python train.py --n_kv_head=2 --d_mlp=704 --activation="swiglu" --positions="rope" --bias="none" --optimizer="muon" --decay_fraction=1.0 --steps=5906
MLP neurons of a small language model. Each row is named by its layer, matrix (gate and up: input weights) and neuron, and shows model dimensions 64-159. Each number is 50 + 10 x the weight over its row's rms, rounded and kept within 0 to 99. A neuron's up and down rows have the sign that makes its largest values positive.
After each neuron's rows, "fires after" lists the tokens most often just before its 100 highest values on Wikipedia text that the model never trained on.

L4.gate504:65 63 47 53 47 37 36 46 59 57 53 68 47 47 54 52 43 59 50 48 45 47 33 52 23 50 50 54 50 45 52 54 58 57 60 60 38 43 41 46 66 46 46 52 51 55 48 53 45 72 43 45 51 47 53 27 51 54 55 62 26 52 53 44 49 54 47 50 49 58 43 51 45 56 45 49 45 70 47 62 48 55 33 63 25 66 47 51 50 57 56 59 63 55 34 41
L4.up504:64 53 36 40 35 49 46 39 38 61 40 56 31 47 53 57 23 54 45 40 40 52 32 55 24 44 35 48 52 62 46 58 52 76 62 72 53 54 47 44 49 53 59 44 60 38 44 56 39 66 43 25 51 39 39 35 54 57 44 54 46 54 49 50 39 52 49 37 54 66 41 55 45 50 48 43 37 66 51 74 49 68 36 55 38 53 49 44 52 49 53 63 51 52 45 39
fires after: " ", "–", " |", " ("

L9.gate526:38 38 48 61 61 43 58 37 64 46 54 60 56 55 69 54 51 43 77 55 48 42 46 38 46 68 35 62 39 36 55 42 30 71 43 40 50 49 41 39 61 47 58 57 50 43 46 54 47 53 39 54 58 56 41 31 35 40 38 44 53 50 44 52 57 51 51 38 50 49 57 60 52 56 60 66 49 43 32 59 55 26 45 64 54 65 44 63 43 55 64 49 47 43 55 36
L9.up526:50 46 45 64 60 42 52 39 64 35 54 53 52 64 23 59 55 49 57 50 49 43 57 57 31 56 46 47 37 41 34 46 54 51 57 49 43 43 34 63 44 45 63 46 71 60 49 48 57 31 30 77 49 50 57 39 47 54 39 31 57 51 54 65 27 60 42 42 55 61 51 48 58 40 52 65 65 42 51 33 65 44 54 62 30 35 43 45 47 35 52 55 42 52 57 52
fires after: " the", " a", " ", "8", "0", "1"

L10.gate449:43 59 57 38 49 71 63 62 58 51 52 47 43 43 43 43 61 57 36 65 61 54 59 45 83 53 49 68 41 47 47 61 46 40 46 52 46 33 64 46 43 62 79 50 51 71 42 47 68 22 52 48 74 59 49 32 36 57 51 49 40 50 60 37 57 60 35 50 39 42 55 57 44 49 49 62 42 47 29 53 60 56 42 57 45 56 54 45 45 49 46 52 50 44 58 52
L10.up449:51 56 44 46 49 69 68 47 60 37 64 59 45 25 42 44 52 42 46 45 47 43 64 58 37 44 63 59 66 57 43 33 51 44 42 46 43 67 43 66 51 47 47 47 44 47 67 53 62 53 49 38 61 57 44 59 46 45 45 71 37 43 50 58 48 49 56 50 55 42 51 43 77 64 46 48 51 66 67 37 55 29 53 61 59 39 69 54 41 60 42 53 43 64 54 55
fires after: "0", "1", " |"

L9.gate432:48 47 55 53 46 66 50 47 32 62 65 47 65 49 37 34 57 46 49 56 61 35 47 38 49 52 41 59 62 62 50 53 63 42 47 68 32 62 55 45 60 44 44 47 50 36 66 55 60 47 40 51 43 54 32 59 54 49 47 72 49 37 48 32 57 52 45 55 54 47 50 58 53 39 53 51 35 41 67 45 49 60 48 66 45 34 50 56 53 56 65 70 50 30 55 74
L9.up432:36 45 43 40 41 72 50 47 49 53 63 58 64 68 42 24 57 44 43 48 70 51 38 41 70 60 55 45 43 62 73 48 55 52 34 59 58 33 54 67 54 41 25 53 47 46 32 47 55 46 57 44 60 49 46 47 37 41 42 55 50 66 44 44 50 39 62 34 42 38 44 50 55 42 46 46 56 49 53 74 54 65 62 40 63 59 45 40 52 55 38 61 55 37 35 55
fires after: "5", ".", " mm", " m", "8", "6"

L8.gate468:62 44 66 58 51 32 62 73 58 41 50 57 53 30 45 44 52 58 50 53 72 42 47 55 45 48 65 60 51 45 51 63 63 46 61 55 49 66 58 51 63 53 46 58 47 52 41 34 48 41 53 51 51 44 40 49 63 59 37 37 55 53 54 51 56 65 53 55 45 47 57 44 46 43 67 42 59 40 49 56 62 66 51 52 55 46 42 47 45 44 76 56 35 39 55 53
L8.up468:54 43 51 49 42 69 52 46 52 47 69 62 47 50 49 42 55 46 55 57 47 35 53 54 45 54 51 42 53 54 68 48 45 38 55 42 47 51 66 38 44 46 41 39 61 41 44 41 58 54 50 64 46 43 37 63 46 48 52 64 47 46 47 46 46 45 41 63 40 40 40 45 60 55 55 47 59 63 41 63 39 36 55 46 58 47 63 50 47 53 40 39 39 61 83 59
fires after: "1", " ", "8", "9", " On", " on"

L7.gate222:44 51 61 43 62 59 42 48 32 55 40 65 58 40 41 51 56 52 38 34 51 49 64 58 49 53 49 62 54 44 55 40 49 54 33 46 38 55 60 43 56 41 56 61 45 49 48 38 42 60 41 47 40 63 43 38 59 51 52 38 72 35 46 66 64 43 45 45 35 66 45 66 65 60 52 39 52 52 48 44 51 54 37 43 43 42 73 46 44 47 35 49 41 56 55 50
L7.up222:56 49 64 43 39 38 64 54 60 57 39 64 52 51 51 52 36 62 47 59 66 56 42 32 60 48 50 46 33 63 51 39 58 40 62 53 35 37 49 53 50 57 51 46 46 47 56 30 55 50 44 42 36 65 53 61 43 53 52 50 69 44 49 58 56 43 34 56 43 53 48 48 62 37 44 49 44 44 53 38 37 50 35 59 68 40 38 46 52 53 31 68 46 57 42 25
fires after: " A", " La", " C", " Cy", " B", "C"

L8.gate321:45 55 47 65 39 53 37 35 35 53 41 58 53 33 33 60 47 61 29 73 46 60 52 45 58 42 29 46 45 61 67 47 64 63 35 55 47 40 61 44 40 35 55 56 52 52 65 46 33 29 45 42 63 27 49 58 51 34 63 45 58 50 36 75 46 59 44 36 40 48 60 42 60 47 47 49 46 47 38 45 42 59 46 52 41 51 47 61 42 45 35 56 52 57 50 61
L8.up321:49 52 44 55 54 42 47 64 57 53 46 44 50 51 42 52 55 54 41 50 56 33 38 45 59 45 50 51 59 53 58 44 48 53 55 49 31 39 35 45 38 61 42 50 57 44 54 59 53 43 43 28 49 63 69 40 79 59 45 43 28 56 41 54 61 44 48 60 39 41 42 35 45 56 70 52 47 59 50 53 50 42 60 58 55 46 64 37 67 66 52 45 47 48 41 60
fires after: "0", " a"

L8.gate328:56 55 59 48 54 34 47 53 53 64 63 56 69 41 49 52 55 79 34 70 66 53 44 48 40 44 48 55 31 42 57 59 51 39 58 67 53 60 64 45 45 48 55 42 37 58 25 44 49 54 61 55 41 62 59 49 37 49 49 35 59 60 47 47 36 66 41 58 35 37 63 51 48 47 66 67 56 65 55 45 57 42 53 60 56 61 55 43 40 47 57 51 64 43 42 53
L8.up328:44 42 42 51 40 53 55 42 52 53 58 58 49 42 62 46 53 47 49 36 41 45 58 67 39 36 60 53 46 44 37 57 61 58 46 60 56 52 36 63 23 53 55 30 51 56 57 64 67 42 64 60 50 36 65 64 61 47 70 61 33 34 48 51 35 42 38 55 36 58 57 58 55 59 40 44 39 54 58 56 64 71 53 56 44 20 30 53 59 38 54 48 64 53 53 62
fires after: ".\n\n", "-", "\n\n", "."

L9.gate315:48 57 40 38 55 34 35 43 51 57 39 46 50 51 40 61 47 57 25 63 30 54 50 55 45 48 54 45 31 40 50 47 41 68 43 42 59 57 45 40 32 62 49 56 43 50 47 55 61 40 51 39 52 40 44 42 56 65 60 52 45 47 53 31 62 48 64 71 54 54 62 39 49 51 54 48 47 29 57 46 45 44 50 51 33 46 19 26 71 51 43 58 57 45 49 26
L9.up315:41 59 50 46 58 42 46 66 48 47 34 67 42 51 54 51 64 51 69 58 61 54 42 44 40 65 31 68 41 36 50 30 56 58 44 41 46 45 53 50 49 45 56 68 52 67 39 48 41 49 53 68 44 57 59 58 52 57 60 50 57 43 42 56 52 41 41 34 68 63 41 45 63 42 52 57 45 30 46 55 37 52 46 46 67 36 45 37 61 48 72 35 42 57 46 47
fires after: ",", " August", " January", " February", " July", " December"

L10.gate131:61 58 45 62 71 49 43 62 52 61 40 57 42 56 54 35 48 61 50 59 56 48 52 31 40 44 53 43 64 34 43 58 59 51 58 54 44 54 58 51 44 52 44 46 43 49 36 60 57 47 50 42 64 46 37 48 67 48 52 48 41 43 51 34 62 57 46 42 49 55 54 53 53 28 50 61 50 43 64 43 51 55 35 57 53 48 36 55 68 62 48 43 41 56 52 51
L10.up131:31 54 53 64 33 50 52 58 45 44 48 35 54 49 48 42 52 35 56 59 46 36 58 48 55 49 53 58 79 53 58 65 46 47 65 66 56 42 51 37 55 49 60 36 45 54 48 43 34 46 64 63 39 49 43 43 47 48 55 44 88 60 41 52 38 53 41 37 66 49 49 34 47 49 57 59 46 42 52 56 38 65 52 63 49 34 51 43 50 48 52 54 47 66 51 25
fires after: "\n", ",", "'\n", ")\n", ".\n", "-"

L7.gate409:61 34 59 63 37 58 51 48 51 52 68 55 49 44 38 49 60 57 87 52 31 60 54 64 64 58 58 42 41 40 53 42 42 45 60 44 34 40 68 57 52 35 53 50 43 59 59 74 58 60 44 66 48 48 55 48 59 63 45 49 48 32 54 53 68 56 48 39 51 60 71 55 54 49 44 63 45 49 49 62 47 42 49 67 71 62 49 59 53 43 56 63 37 63 50 41
L7.up409:61 53 52 57 46 32 56 61 62 46 41 60 51 60 72 39 35 60 47 36 58 44 45 34 61 34 56 44 53 58 46 65 49 31 54 36 64 41 42 48 45 60 50 51 54 38 71 43 50 33 38 49 53 62 39 49 54 57 38 44 50 47 38 64 40 65 57 42 57 52 41 50 55 55 65 41 53 59 51 38 47 56 37 73 42 42 56 57 57 42 58 55 48 40 57 49
fires after: " the", " it", " a", " The", " an", "/km"

L9.gate358:60 33 55 36 48 67 39 50 50 55 48 46 50 50 44 29 44 50 57 51 65 41 31 41 44 48 67 49 56 62 44 63 51 57 67 44 50 53 34 68 54 58 50 48 32 57 26 38 51 48 67 59 54 19 57 54 47 48 52 33 45 53 56 50 43 54 50 53 43 52 48 55 46 62 49 62 58 59 51 45 51 50 35 53 39 59 42 67 42 60 51 48 43 65 66 62
L9.up358:46 47 49 56 39 45 65 56 55 63 41 32 43 49 65 50 48 40 37 42 59 55 27 39 40 42 63 43 55 57 39 53 55 54 57 54 65 57 36 56 48 53 65 47 52 51 36 60 48 43 60 70 59 47 60 47 45 45 70 54 44 58 48 54 36 53 46 34 47 48 59 51 50 57 44 55 44 45 46 50 61 65 55 44 54 57 40 55 41 37 59 36 56 48 54 43
fires after: "9", "-"

L4.gate628:58 61 46 38 65 55 59 46 38 45 54 40 38 64 63 36 26 40 34 71 54 53 48 60 63 52 47 46 52 45 47 55 56 56 57 59 48 48 61 53 64 51 62 48 35 58 53 58 63 59 62 56 62 58 58 57 56 35 40 50 44 58 42 60 38 51 59 48 47 44 47 53 56 32 52 68 51 49 64 55 64 60 43 50 38 46 36 64 40 58 42 49 51 53 60 32
L4.up628:49 53 40 51 46 52 42 40 36 44 42 53 48 61 59 42 50 44 50 59 54 57 79 33 48 54 41 53 29 60 22 60 52 45 42 49 58 47 68 38 35 54 44 50 59 50 56 43 50 63 53 54 61 45 50 29 76 51 54 44 72 47 63 62 46 61 43 44 58 31 53 36 55 45 50 43 51 56 49 56 51 50 53 39 41 48 51 45 44 39 52 62 57 46 54 53
fires after: " in", "1", "In", "2", " on", "On"

L5.gate5:54 29 37 33 32 42 63 29 50 59 49 47 63 53 42 50 30 71 44 59 65 46 41 51 49 62 73 62 45 64 45 45 47 29 45 43 61 38 49 50 58 45 61 48 49 51 67 28 33 51 48 47 35 38 27 53 54 49 58 57 27 40 47 61 59 60 35 53 60 59 33 40 52 61 61 40 61 41 51 54 56 46 65 55 39 65 58 61 54 58 46 54 48 61 50 45
L5.up5:50 43 58 38 45 46 56 46 27 53 38 48 61 59 40 42 51 52 74 49 45 43 49 55 46 49 47 33 53 50 26 26 52 40 39 46 38 61 45 68 65 63 53 67 66 45 50 59 45 44 48 51 43 37 35 51 51 41 50 42 34 46 38 32 55 41 60 60 52 47 52 61 63 53 69 42 60 41 70 61 42 30 40 62 56 53 44 58 51 51 45 42 35 44 53 52
fires after: " (", "==", "-", ":", "2"

L7.gate51:64 56 63 56 51 48 35 55 61 63 55 46 56 39 51 46 46 47 32 44 43 61 40 32 58 56 59 54 37 52 57 37 44 52 55 58 49 36 33 38 55 39 56 57 63 35 63 59 56 43 30 40 63 52 50 58 35 48 53 50 61 49 54 31 42 37 50 46 38 57 51 62 45 35 56 50 48 43 40 71 70 43 50 49 54 59 35 47 56 52 63 49 54 49 41 63
L7.up51:59 44 64 67 63 48 47 56 61 44 38 54 31 51 56 59 77 56 52 46 65 70 51 36 59 63 67 61 31 56 60 40 38 76 40 54 61 57 44 46 58 53 65 57 56 45 47 46 46 50 56 37 57 45 56 55 58 63 66 56 52 54 53 31 49 55 61 61 40 72 40 55 57 37 49 45 53 60 50 40 50 44 47 55 61 55 56 47 54 29 63 46 77 46 43 59
fires after: " the", " f", " The", "F", " m", "-e"

L4.gate220:57 64 31 31 44 42 53 38 34 42 42 46 46 59 61 54 61 36 54 42 31 54 55 42 39 50 35 55 55 41 52 31 56 48 74 55 44 44 40 38 42 51 63 62 66 47 57 53 42 38 53 66 47 47 43 48 56 59 50 55 57 53 65 28 42 38 58 58 48 70 40 64 40 44 53 28 52 35 48 42 46 33 47 46 60 70 42 50 53 64 57 59 34 44 59 31
L4.up220:62 49 55 44 38 43 58 41 48 47 43 60 59 57 49 60 42 39 40 49 56 56 41 39 74 47 38 56 51 37 44 28 51 49 69 45 43 48 57 36 49 55 45 45 67 59 39 55 35 38 59 64 47 47 33 46 65 57 44 55 43 58 57 46 46 28 48 74 47 55 45 61 73 53 62 48 55 55 47 27 43 53 38 62 54 57 43 32 61 60 47 74 54 65 60 50
fires after: ".", "\n\n", ")\n\n", " |\n"

L9.gate401:61 36 51 54 64 52 53 54 61 35 35 40 58 64 52 53 40 59 60 61 59 40 50 64 35 47 54 36 42 39 57 55 52 56 46 49 48 43 51 31 57 59 18 50 26 55 30 46 60 50 56 60 57 50 65 42 35 56 53 54 46 32 65 57 44 64 58 44 52 56 66 46 27 48 48 52 49 64 36 56 44 44 39 47 62 50 52 58 37 59 61 31 48 67 39 66
L9.up401:40 72 45 38 39 41 62 40 58 64 59 68 25 46 43 45 38 57 56 76 43 60 54 51 44 58 36 46 45 46 40 63 50 50 52 54 42 50 32 51 45 32 54 56 44 55 68 56 47 46 51 48 41 61 41 26 40 47 42 61 42 54 52 68 54 55 44 57 39 47 48 34 52 46 45 33 53 48 44 66 66 43 57 48 45 69 40 58 32 52 49 55 43 49 44 36
fires after: " ", "9", " (", "1", " us", "8"

L10.gate566:45 47 57 62 35 50 51 47 31 57 60 59 49 58 50 48 64 52 65 52 45 42 34 45 52 51 45 63 62 59 42 62 41 48 46 32 53 42 53 48 39 40 53 39 51 35 49 66 55 57 45 57 66 61 57 48 59 53 44 34 38 53 50 73 53 42 56 55 55 50 48 57 43 58 58 81 33 61 60 62 60 44 58 67 41 46 58 64 55 61 51 29 57 59 54 57
L10.up566:55 44 56 44 66 39 55 46 65 41 47 48 35 58 61 54 42 36 65 55 58 58 59 45 51 48 31 54 57 29 34 46 65 54 26 44 39 58 34 44 46 46 41 43 55 64 60 48 56 54 60 69 51 74 60 49 53 40 61 60 42 52 50 54 56 51 37 59 65 47 38 48 59 43 64 40 51 72 58 35 47 49 54 58 49 49 65 53 34 56 40 58 49 54 48 67
fires after: " the", "ic", " a", " A", " The", "al"

L9.gate596:48 28 42 52 58 54 49 53 54 59 42 41 48 53 48 53 50 59 20 53 28 32 37 37 51 39 54 47 26 51 43 52 52 44 50 63 43 69 47 44 46 47 51 38 60 71 52 56 65 47 43 68 31 55 53 43 39 52 56 42 55 53 29 51 41 44 40 62 46 52 45 49 55 36 45 56 44 52 58 53 47 55 54 69 47 51 35 51 68 60 47 35 52 39 67 37
L9.up596:35 62 57 53 40 54 55 48 62 50 48 60 37 40 57 53 68 62 46 45 48 44 44 49 63 42 38 65 38 71 43 51 48 57 60 39 49 52 48 57 45 56 62 18 44 67 37 44 56 57 41 68 45 53 54 52 46 65 52 56 45 51 30 45 48 45 43 44 45 41 26 39 53 50 32 39 48 46 45 51 34 44 42 40 43 42 44 52 53 63 39 42 58 33 34 46
fires after: " ", " as", " (", " w", " We", " the"

L10.gate12:46 56 57 39 59 44 56 57 57 77 52 53 49 41 60 42 54 39 61 38 52 51 56 63 43 36 52 51 31 44 56 49 27 57 53 66 55 51 66 41 37 61 34 41 62 44 49 64 36 49 56 48 48 57 51 38 71 35 50 33 53 54 36 41 45 54 46 42 41 54 41 52 57 42 62 52 47 48 35 49 74 60 41 42 42 38 45 58 59 37 40 32 55 54 57 63
L10.up12:43 43 55 44 28 44 37 57 61 44 46 55 55 59 46 50 47 43 44 60 41 58 58 61 20 40 44 50 59 60 42 51 45 40 47 30 72 44 61 53 65 61 59 50 51 60 58 41 59 59 64 58 36 67 53 55 43 47 50 50 56 65 53 45 66 41 50 47 56 54 28 29 37 49 50 47 53 39 57 57 33 53 40 36 42 51 43 60 38 52 47 48 58 28 53 50
fires after: " ", "born", " (", "-", " –", " office"

L10.gate86:55 60 48 45 54 35 53 66 42 45 45 37 34 57 58 44 58 50 49 38 69 52 53 59 39 62 54 36 52 44 57 35 64 67 62 47 57 41 43 60 42 43 49 52 52 55 41 52 18 53 62 40 41 54 49 55 57 44 47 51 46 52 42 72 51 34 53 68 41 47 49 50 44 57 55 77 41 52 41 47 42 53 42 64 53 50 59 54 29 60 51 56 51 53 54 38
L10.up86:53 42 48 51 58 54 52 46 67 61 46 33 34 47 43 56 64 53 30 49 52 54 55 52 52 44 56 37 31 54 52 47 58 52 66 67 64 48 40 44 35 60 53 32 33 52 46 68 57 48 45 41 55 52 52 51 47 39 61 50 40 62 39 27 54 65 41 42 52 39 53 62 65 64 50 53 60 29 26 34 36 58 35 66 44 35 33 49 35 63 49 55 73 50 43 58
fires after: "0", "1", ")\n", "-", "\n", " T"

L7.gate360:45 50 67 69 32 52 53 47 40 63 47 57 46 62 42 46 45 56 29 62 54 46 43 46 51 64 58 24 50 61 62 59 71 45 61 25 42 55 52 60 49 41 51 46 53 44 65 73 65 33 29 54 46 43 62 46 58 49 48 63 59 36 62 53 62 50 51 52 35 42 56 58 60 53 57 51 49 51 53 39 39 42 45 48 56 37 49 56 57 35 67 49 51 60 54 68
L7.up360:43 49 46 41 54 38 64 49 61 54 35 42 40 62 54 47 50 38 46 51 64 56 58 42 55 37 64 59 53 55 60 26 52 47 51 48 41 62 54 58 45 54 71 61 46 56 57 60 53 52 47 39 54 56 56 50 45 69 49 69 46 38 36 44 58 55 56 49 36 36 36 44 49 65 61 55 38 55 54 26 52 40 51 63 54 54 30 51 43 52 68 56 44 52 46 47
fires after: "C", " E", " a", " C", " one"

L10.gate386:36 46 65 53 39 45 51 50 62 58 50 47 44 42 48 41 37 62 53 48 58 59 61 60 53 69 54 64 37 38 50 33 36 61 25 82 47 39 43 41 44 29 64 46 39 45 53 51 47 44 48 46 71 55 53 60 29 61 43 53 49 40 52 41 39 47 43 65 62 58 15 59 50 53 51 61 43 55 43 53 41 69 57 55 38 60 46 38 52 39 60 52 41 67 53 41
L10.up386:33 43 43 51 34 54 56 57 64 57 53 73 56 46 41 44 44 58 49 59 43 42 50 69 55 62 46 30 43 61 32 54 40 60 53 46 31 36 16 52 44 50 49 46 47 55 57 44 44 46 41 65 54 38 57 51 55 55 45 60 53 32 55 41 53 50 69 56 56 60 41 65 48 57 45 59 71 40 50 54 52 41 47 59 53 59 39 55 45 51 55 57 57 55 57 43
fires after: " (", "==", ".\n\n", "\n\n", " K", " \""

L5.gate648:60 46 50 65 47 47 44 66 46 65 58 64 55 55 58 50 43 51 49 45 42 62 52 36 52 40 55 44 54 47 56 44 60 51 47 77 39 55 66 55 39 57 58 50 41 73 72 30 52 29 38 69 50 34 44 30 40 61 52 62 68 49 41 68 41 48 53 51 59 48 65 64 38 57 45 45 45 45 33 50 31 39 44 43 63 50 62 70 44 50 60 28 30 46 58 47
L5.up648:62 48 43 56 45 38 47 45 44 69 50 56 46 57 59 58 53 48 40 51 57 46 44 46 58 49 69 60 58 52 60 33 58 46 53 57 44 62 45 74 54 49 48 50 45 56 40 62 44 43 46 49 60 31 43 45 59 58 64 60 31 56 43 53 56 58 58 41 53 54 75 67 53 58 46 41 65 59 41 59 44 46 65 62 48 29 47 41 40 63 42 36 47 52 58 49
fires after: "0", "2"

L8.gate0:36 48 75 27 49 64 41 62 55 55 31 50 56 45 62 52 49 40 54 26 55 53 50 38 49 65 25 48 50 54 37 71 56 53 61 55 45 35 40 51 52 47 55 62 55 55 44 50 25 46 46 59 57 52 38 49 45 51 57 73 58 40 52 58 53 56 38 45 53 36 51 45 78 46 54 41 39 72 55 48 36 49 49 43 49 60 54 55 61 44 38 48 57 47 63 62
L8.up0:62 63 53 46 54 60 47 55 56 44 34 39 48 60 45 47 55 39 63 55 61 45 45 52 39 54 42 40 39 45 67 55 48 57 35 62 42 48 65 63 64 56 56 48 53 66 46 44 42 50 38 53 48 46 58 48 55 56 54 41 55 71 26 58 47 51 57 35 49 52 51 56 51 42 40 39 68 57 34 38 56 49 63 64 27 48 52 48 59 53 37 38 39 46 58 67
fires after: "0", "2", "'", "1"

L10.gate98:44 46 58 57 58 61 55 59 50 57 60 35 32 53 47 37 46 42 40 77 43 41 50 57 61 45 62 50 44 60 56 52 36 40 54 45 64 38 44 53 46 42 73 61 71 60 43 43 45 32 60 70 49 50 42 44 74 39 30 52 48 53 48 70 48 63 39 64 41 43 49 33 38 54 30 60 59 35 38 65 69 38 47 60 53 45 55 44 51 53 34 62 40 68 50 46
L10.up98:55 45 62 50 48 56 68 62 47 39 60 41 37 37 54 52 64 49 58 44 46 52 59 45 48 37 58 31 56 47 34 56 35 42 46 33 41 43 59 56 35 48 45 54 41 70 32 58 68 65 35 47 55 35 50 57 37 63 52 56 56 66 48 37 36 40 61 54 37 55 52 54 64 58 47 49 57 45 44 56 43 56 48 66 40 42 47 72 67 42 67 44 42 43 54 43
fires after: "-", "0", "–", " it", "7", ":"

L7.gate244:51 64 46 42 32 48 65 52 46 48 42 39 54 70 61 61 59 47 44 43 58 48 58 49 59 49 57 46 68 47 45 41 49 42 50 72 39 61 57 48 54 59 55 59 40 44 58 34 63 52 46 44 40 32 48 50 61 72 40 46 53 67 68 62 55 39 59 62 42 55 40 53 48 48 55 62 55 53 35 72 55 50 50 44 57 59 52 58 50 41 53 61 48 73 35 60
L7.up244:39 35 35 56 55 46 39 46 46 42 52 45 29 55 41 31 25 52 37 55 60 60 63 33 53 54 47 58 53 42 44 58 53 56 44 45 51 53 47 54 30 51 49 39 43 43 44 45 66 43 44 54 44 59 39 42 53 51 38 74 44 44 59 33 27 51 47 52 47 44 52 50 40 51 48 61 43 49 43 64 49 46 56 51 48 59 58 39 64 47 55 56 53 66 43 65
fires after: " (", "2", "1", " ", "\n"

L8.gate190:37 46 56 45 40 61 72 57 70 43 32 58 46 51 58 46 46 50 42 36 34 60 60 28 59 59 42 36 52 46 30 33 49 58 54 35 45 38 47 52 50 51 37 53 53 57 49 57 50 52 59 59 43 30 53 51 43 34 43 63 52 42 57 58 68 66 58 46 44 57 68 44 48 48 39 45 32 46 45 67 44 41 41 49 64 52 49 51 47 43 62 62 69 48 40 40
L8.up190:48 56 61 62 45 43 52 41 54 72 31 59 56 41 39 53 57 35 45 50 50 75 73 56 52 45 36 42 56 38 26 47 45 37 62 53 43 47 66 55 40 43 27 54 43 60 56 56 53 44 60 50 51 40 38 39 48 41 51 67 50 36 58 53 60 59 55 35 37 37 56 55 47 73 47 45 42 37 45 59 40 43 41 50 61 57 51 35 53 31 51 35 55 42 52 37
fires after: "9", "8", " L", " Reg"

L7.gate436:51 60 48 47 50 52 39 56 43 61 57 54 50 59 62 59 58 48 68 44 46 66 45 37 51 56 43 37 36 53 63 42 52 56 54 39 59 44 39 69 55 41 55 63 66 55 35 55 43 49 50 62 50 57 47 49 50 42 42 70 43 49 54 45 48 66 51 35 64 36 57 36 40 37 51 41 68 40 29 50 61 55 29 62 76 49 36 39 56 42 45 49 63 66 37 56
L7.up436:52 67 61 45 64 32 31 49 34 55 61 53 50 43 36 58 75 41 42 51 58 55 41 50 54 55 50 62 57 63 39 38 45 42 46 34 63 60 50 46 49 48 64 48 57 61 38 46 38 65 39 59 67 61 44 38 37 58 57 50 63 47 44 35 49 56 66 45 41 61 32 51 37 53 26 47 45 36 58 32 43 52 28 52 38 68 30 43 47 45 43 63 32 53 40 45
fires after: " the", " The", " not"

L5.gate467:26 48 61 31 58 47 30 60 52 58 68 54 55 50 38 55 54 50 38 53 47 54 37 48 48 43 42 47 39 52 52 49 45 63 29 75 45 39 53 50 44 39 56 36 57 57 47 42 33 44 57 52 61 63 55 48 52 42 50 40 50 57 39 43 47 50 51 65 61 39 45 46 39 46 38 58 52 46 57 69 51 46 63 51 45 37 64 47 47 56 47 49 57 54 31 52
L5.up467:55 50 54 59 59 50 49 52 55 51 54 45 54 41 44 54 60 58 58 48 45 53 50 56 56 50 27 58 55 52 39 41 53 47 62 34 64 64 42 42 58 72 39 51 50 60 34 29 56 54 53 47 37 57 63 63 52 46 73 43 57 53 39 34 57 57 49 27 48 40 37 43 33 51 54 36 38 57 40 47 41 58 39 44 54 54 61 35 56 58 56 48 59 38 50 51
fires after: " ", " November", " June"

L4.gate621:56 36 47 40 53 40 32 42 41 48 60 50 76 59 47 44 53 58 55 45 60 43 44 43 56 47 36 60 38 46 56 44 50 37 61 57 68 45 37 38 63 59 64 28 53 37 42 48 65 32 72 50 47 49 49 57 51 57 54 52 49 45 42 30 61 42 44 65 50 56 39 51 55 48 45 35 52 40 43 49 55 54 52 58 30 45 36 37 44 57 47 55 51 59 55 48
L4.up621:52 36 47 33 44 65 43 58 39 56 51 53 56 46 58 44 64 43 58 49 48 48 44 55 56 57 34 45 36 56 63 58 64 52 44 59 62 48 52 44 57 58 59 32 61 29 50 46 51 40 57 54 49 38 36 65 57 58 60 41 47 47 39 48 46 45 56 56 58 63 56 61 62 37 57 47 60 60 42 51 40 62 60 58 36 56 43 43 44 46 50 52 51 66 43 39
fires after: ",", "."

L10.gate387:56 14 65 54 58 60 60 32 50 52 36 62 51 63 60 63 39 62 45 52 72 60 41 51 54 54 49 51 41 38 63 45 47 43 39 63 31 43 41 42 61 49 57 45 49 41 57 44 63 54 31 54 39 45 59 38 57 50 42 60 59 48 55 50 56 59 44 64 52 38 37 56 45 57 53 49 45 42 62 42 41 59 66 57 49 58 61 53 62 54 44 63 44 43 51 58
L10.up387:55 80 37 42 59 52 44 42 66 31 55 46 40 47 54 48 54 34 41 49 46 49 77 55 29 58 61 50 44 46 58 70 48 50 50 54 59 43 34 53 50 19 65 54 55 45 39 54 45 60 46 61 29 59 39 31 48 45 53 49 40 29 43 50 38 61 60 53 36 41 44 52 60 49 58 52 54 35 53 51 50 50 45 66 49 47 51 54 50 54 57 65 48 59 56 59
fires after: "1", " I", "I", " for", "3", " "